Part of a small language model's weights.
Size: 16 layers, width 576, 106M parameters.
Architecture: RMSNorm before each block, learned and rotary positions, no biases in attention or MLP, untied embeddings.
Training: a variant of Adam for these matrices, 695M tokens, 5301 steps.
MLP neurons of a small language model. Each row is named by its layer, matrix (down: output weights) and neuron, and shows model dimensions 224-351. Each number is 128 + 32 x the weight over its row's rms, rounded and kept within 0 to 255. Numbers have three digits each. A neuron's up and down rows have the sign that makes its largest values positive.
A block is one neuron, or neurons of one layer that tend to fire together. After each block is what it responds to, as a language model described it from the Wikipedia text at the highest values.

L7.down71:129127077145117141135108148173120146102119114084114132097146042134131154121113164126126162119167107134153143204114159118143172087125100140102117155096156103134109175128136174103137083144108113110090162094077099194119157132097106128123103095126119160113145118127148101112143128132126166136084082129190140111153158179099100120130112163136126132142140184144096160126129107105101098116158
L7.down118:147136122123069172110098144135169144172126144119133167136141115102126176136115103160102182097147135158189101120107163144172175090082126128128114155159111080129112136110096181118121124118114145134091136164066093169119192101118109099114153101105131183055120078127159119117156160113186168182140119127168144077161064144117128094138203129136110164140158186128162178151138129077089103148137
L7.down284:161160130141112088114120168081170160169157152125076116150183125146139105189176120116076080206116127136165122126110134121084143151126125125053167066146153157070116116126144130170059121131117168047055120122131140147096123088084156137164144174145104097202100157169092146169147148101131108132131096134100145118159111157132113126119136148190142170134046073123147112119154114145135113144109
L7.down534:131115078127065152145116160125157186145068106089126143104140121120115136156107113137113131141140164160117117206121168160172126126066106101124124182141139095135142154123167150118136146133155098113129114114072110144102170113138114150141171076096150162120137102152170156137154131160120110112129125122132127089124069148128141107144103143076078144172159208138104141176160068080105090098166
L7.down567:166119102137121112160110163141098140072147077088133148143147145107165102145110181130125162143156152139140151166133182134170128081068076152103091190098099106125134146142112164146117077091134124105133096082108067164149143105059119117157118106149127156121152147143168135146145155177136122106108140145142143142139054146078110148087161122124139175145173173109161164094128071105126063144080
L7.down746:188084096086051135127145160092149160127074159125130135111152101133145131129157116101123178119153165110106136142154132158133164159111149095105141146106130120081119099082098133109142175102090100142052115113044132170083120189087136121130177113169100174147164132172180113115173086120145148103116086180140126171123108114158146063091163109127104132153174190150128129116140130140086076157176
L7.down770:143144084069081120139133135104127086118121109075186117135140100129158132144113119176120194094148084143132071190151204119153150047126192096115149152195165134153109112114086122110153121112078126123108071080087032158156145128114139108141145139107154177125080085072175122170136139143104174195082136183150111137142125108137097161140102166082036119162127169177122124126111159104094121094149
L7.down789:147150126159127164105173195131183175122104090098128138146208111125175125070148154122155188148113175123156108169102158146139104089088122142165124140155065178144151146106151159169188120115122164153125153085128174169128168113106142094148089127137177161122129127089140132091081133125122166148126147138122092118145115138124125165113089123125126134153161162170201090138070152151077135109136
L7.down854:156125080144132191139100134161114143116112121093108133120153140137103103173170098186109187110155207201179131119150183160123131075049139096137114098118143138154115141092158203102114119096182162101123114150097101156102115120161132179138140097108149157120113129150200146123127145143122185119126167152114105103104064182104148131124185139111141149163116200102110160156160077103123091091182
L7.down1255:177160102102146140078107123136092116162131128130083110143094100123083193180110137196151193166154108118155115107182150158149106153152101143081131141166146171185168113108190144089196090105086168100077161176127188144135185110087113144105132128124151156116105118115183145095115127125072146158158138122143206067161105138051140173124140096095145150114122135072095217098162130104161120166219
L7.down1357:111137085160138087169133151125095148104104088123117063115082104146070142112098158076120142098116122107141122102068090133159176105145154131104099134116031093091104143138101132138150168085084184080151132121066102094121202113100083092123132104106165128075093154108152089120142112157104159170154062162109141131120046101105131122197091125082136107144104147104127173090103049142115094169163
L7.down1449:161122158146089130142141150135153147119078178111139109102135126118161207120138132117104125095131168163130093177164163079210114096103111121096159181153137129171126105122160169116102136115122182088090104153102048102085197123119128122124141083087187109120153074079130113145155137137103129146180165069129144106135118113080146120163133178074108119099185167146134131114128117108088106162131
L7.down1517:141126135177081150088086168084087186120160088083150119129139125098142165181189180091117164129154151162126108184086090182199154126102084120100082156104093111126179168123121129123142137140115079168123128103053133155158237131089060144086170146098122176097167107109137127056114144124101100126140164140117124112127097084108113127135167071135133103180170153126193189102112106105131135118131
L7.down1694:105115089112092128175095139136111091130161109131070129090163124119087113161077110078102133109156107152210173154081192152186140141103131136091095133165140067139154107119138192128146121124146133109113181111146086203079130118109093175156127077132178158097170120128153152169142109145130088162087198141166194153176113169139161146165146114129173110156150204128117095153129132138106069137133
L7.down1884:158140156086094149087081147157201176135098096088108118170110126106107139118131137162101110126163211129167128183087153124169140089094132126106146160140046145116109125133136119126120140107159127086099154143060079162105167133106112120152199115173171197156158079092200116120154139177139144184119132157169107095119105167099117086145149147088140166163157163086134136135152091055084085138152
L7.down2034:106163091134088126147053136124128134125129093108099149142130097150096114189103160137107177104178176148131150185112208151116160062065100125133110142148099132162148101119140130110150120098139077115082107084089100137101203131105094166127132066124162163143176084115173142165177159135106128135105119172158186071155101134107142151098145159109057151161143156146148173137131097036078066131152
Description: Mid-word fragments in lists

L7.down15:160135052110148093124082177144158114141122092137132131125134153077123145122135073139131102139101118118155071089094135102096141160126189146141130087161128181125126136183192130114067058148120099129151132160137191104107078151099106136171106169183147139095161141122104084085143088150086105111137170148182131168130199122123194152120117127110168142132118124155152071163148124202097118154178
L7.down80:147097089166062165143124114144151218132068112124131154148105119093171091088102120147138092131158122122106163142103108108114144155138153146137160109186141124127181128173108108123075153107149137138117151147138131118053138113102143076101113112086169077112129178173202115111157157087159137124096089148087176145169106102171145171125169186101140161088100095140181115115128153195073148166152
L7.down186:143070166169112133105089166157100149169112117125127074135131096168060148137186079129136148163143177161120131129081141142148143136086097082138145166143125146080133142211067130124144094118216135123140111122143099152153128162087125102132169206151111144101093136144159185081130133148154103180046060142156108144088142092136169117156126097143123190101114043164144147034125151131130119156120
L7.down316:169148153132093109162135151128093179126141092128157142120167063093086130140120078117090112110176140094096104158152132130153153139132163226156136143189122124098077157160090111127136090063224141180124188142142079166102112096111079181187213141101099146120155120128144127100212108176080128137116129125148169136156118093090157116110108174135158131107132152178110112142131106158071130113120
L7.down378:122127123152135157106131106143086106077133102130158122087104080116178121049113119127113114156164106117188082089107155139175127158102118152115190139109134164093111143056051116137177159134138156136127076085121146129149161142138131120175183136164102108099083109115106169197161103171159118114120104147143135124140121066140136109117090148134113116137129137086123186111091196083106132097102
L7.down731:088107080091192076190158126182128146135156129119099087123137032115140103188104137147108160124145138168190093131094147211122123118120144121104144146145154130073075126180132182143145084124209104102087152133153133114126128117147092108124133128137097183164122126106134158143148124095129102098135120110120152164196123130094152129160045136150127156229131183118103120140168148115133129113135
L7.down837:163176125097098125074091160117154168092153121139158140127144133165132125149153189062115116165161130184143108158062098141127186135108113150123129165200067097112103104135149083102093070147170111151186126152119130158182123135136127144141143162148096119157087120145179133185128152134163172160131089124170110170121107063200139100158154144151086048072160083159146151098178124124172109084194
L7.down935:201114099126040123166126146104091136124160158134103104120113112111147140206126123107152111152139105165166119105138085073132109119138167196179129143116153156149158131112129097152146131101107109074127106086153136193126117131154132095182175115146147162170092165094147119150106151145131179139141120126152132111135127080177165130111186189164088097134129184173112120114108156144174092173091
L7.down1287:120100132060136160089128176118099113119121149122098141115148121132196125151117093087155156111153154120115155138120133141115117156146142183156151128146117092091143121163107134187081082103131119170120117125080104107086109144215122178103147098169159138111087108130163119137133115130123147152206143147110130107169142125118094146077122046128080090132111150059159125159145055139151152088174
L7.down1300:108098129108142108121107140141128127162146182097096191133147134149103106080165105105078110125112222163179161117176145108158167143091139115102139131120095110109118084135111082096132122143206099177118117164149113109136139102105079145125160113126177154125133115170129159152126177247145122094068104089157159133102141149098098127122131112165125177134110145160110137092099149169142118120133
L7.down1678:185146107094159122140072132128119112110054122161081144122117100104112077093091212121139116178114127096119133079165135102184125116151116118145095095129175169168119131068085102125159098121104129100173137156133107066163106159157150155067182189045180087133188193086181109176118123108134110131171153152137197119181137051120098118128090114135127130160117107134123113086131116144161122124092
L7.down1717:159073115152119136162198163140155128086146139087152137205135186087135095121107135141133162120091175122172096113124155115193179075093124111113106135182119115140194165189113154140145156089128095140140093138070132143068104157144147146147098155142135144093138177087079143082116147076142123125193143118214126102139114149125164091124164103136127163133107142227185168137072139126115098104193
L7.down1856:098080116123158131087109158138180137140144101165150144115129113103152097136178162126170167148127114156093136131126103100109175110112114173134124118138153106144168155070110079120158127154146148106086168131142130109139132203110139158138168121083081166166162131152137160161135113184138115166191154081103156097138096109165209088135152209178045116139142052158117120091117100147121136082166
L7.down1913:132171104150130184103108096093108076116096158159122178126144099122090168078097077127126150143118131116150177078116102194141172140104094080138050109144135106142131165166142150151170161126158136119102158135121120149190115122156180129141112089148206154122171187147156175137121110176128106200110199095160114166109114147124144167149117111138135142134131129141108146137137138093160088148134
L7.down1951:194077108136053148100133158187142150113136113145130161154128129166092107133062155100112167118159088118120161188123099106114103161088186106099133183137170184128095116176087170171140159135119137121110177140075113102098148182129181132144155149164167184170087142208157161115087072122107135136139157128083127100152159146130125079103157123144115166126143158128117172122035178135091121087169
L7.down2017:100108169098112127152137133108062114091094081105210073130116144136106123172089145162145132171116121123100135152139100137134088102135174104179135084117120122055090104103100139156174133108196115090120105133122165091030117129094178111127125125124116174141161119142107116130184096123161152140161089134144118163096086177174127112106100091133097126140132113129092108135112107113111134172134
Description: Possessive apostrophe after collectives

L3.down103:114126162146172158096095106096146167146083097175166105121101142176123154121170112105091152180090159090131128138089118131141099114125142139137115130171193097154133124134122104104083140121126109037098140212163149207163160134130092058173130111124124089115140115147161171148146120131095054082114151163083127170103117099105100078146199194149156177129097103048078166122137108152112150070097
L3.down744:122162168144103160136054205102154162064136129176122173174106148136063093093157109122130104047151140117102130128081105117131123114124168147112114157123165154084075124075137154150085144045156185130106081104076158130100050157137129150074122140093134093112121094106079154113115066171139119174154138110134043113137089120108149125084108151139137091071101113136115208145131125131044140127130
L3.down832:123134092111072147066086128094183150147114089098183162162127126075144090143103105085173094160168111111152118132182097126151086130149170089140081146144153145144128120139111122107106079185076141057123087155100094094172096152133109088157141122107104136124153180144130182159126107133186119190149110155143075150136208164126149155151126134189099072102131110117098164116128135162156119103168
L3.down1370:135120185133142147131131108137127118098143165156163143138108153120120127137084112136134050150084147117160084125117147079158114081159081089127189029159141164178184161136176125109095193147095129067053113183200153141143100171082165104069105115083155149148135109137171125128085109143124117125138133116114110127135152075118122180075129091135131083064112120104087143187125158109091162121080
Description: Parenthetical and possessive openers

L2.down310:169105114165134127048044105067079116159085128095092132191097137128152108148157110116108048143102052171183116094102122079079131108062150130081105109132147124127098154108074154156150120125099117111120114098117132137105130112108123192109198124147127175171145145165154140106132106098129150172108131190139128161160130168154133134136152142177128101130203086158179144049188218131105148150144
Description: Word-initial subword fragments

L2.down1328:089154078113150179089167115130135174069167108104113145077127143091144159148067120166064189157143207151130089136067081053122126093120143140126124114090110134158177123185154182112095047165127181092117180126119133114105136106142129108121201108152140076108131125138101160129074125145088093088113149118110174129135187092108161142125166111131128124136117130108137157089130114060157144156115
Description: Possessive apostrophe after nouns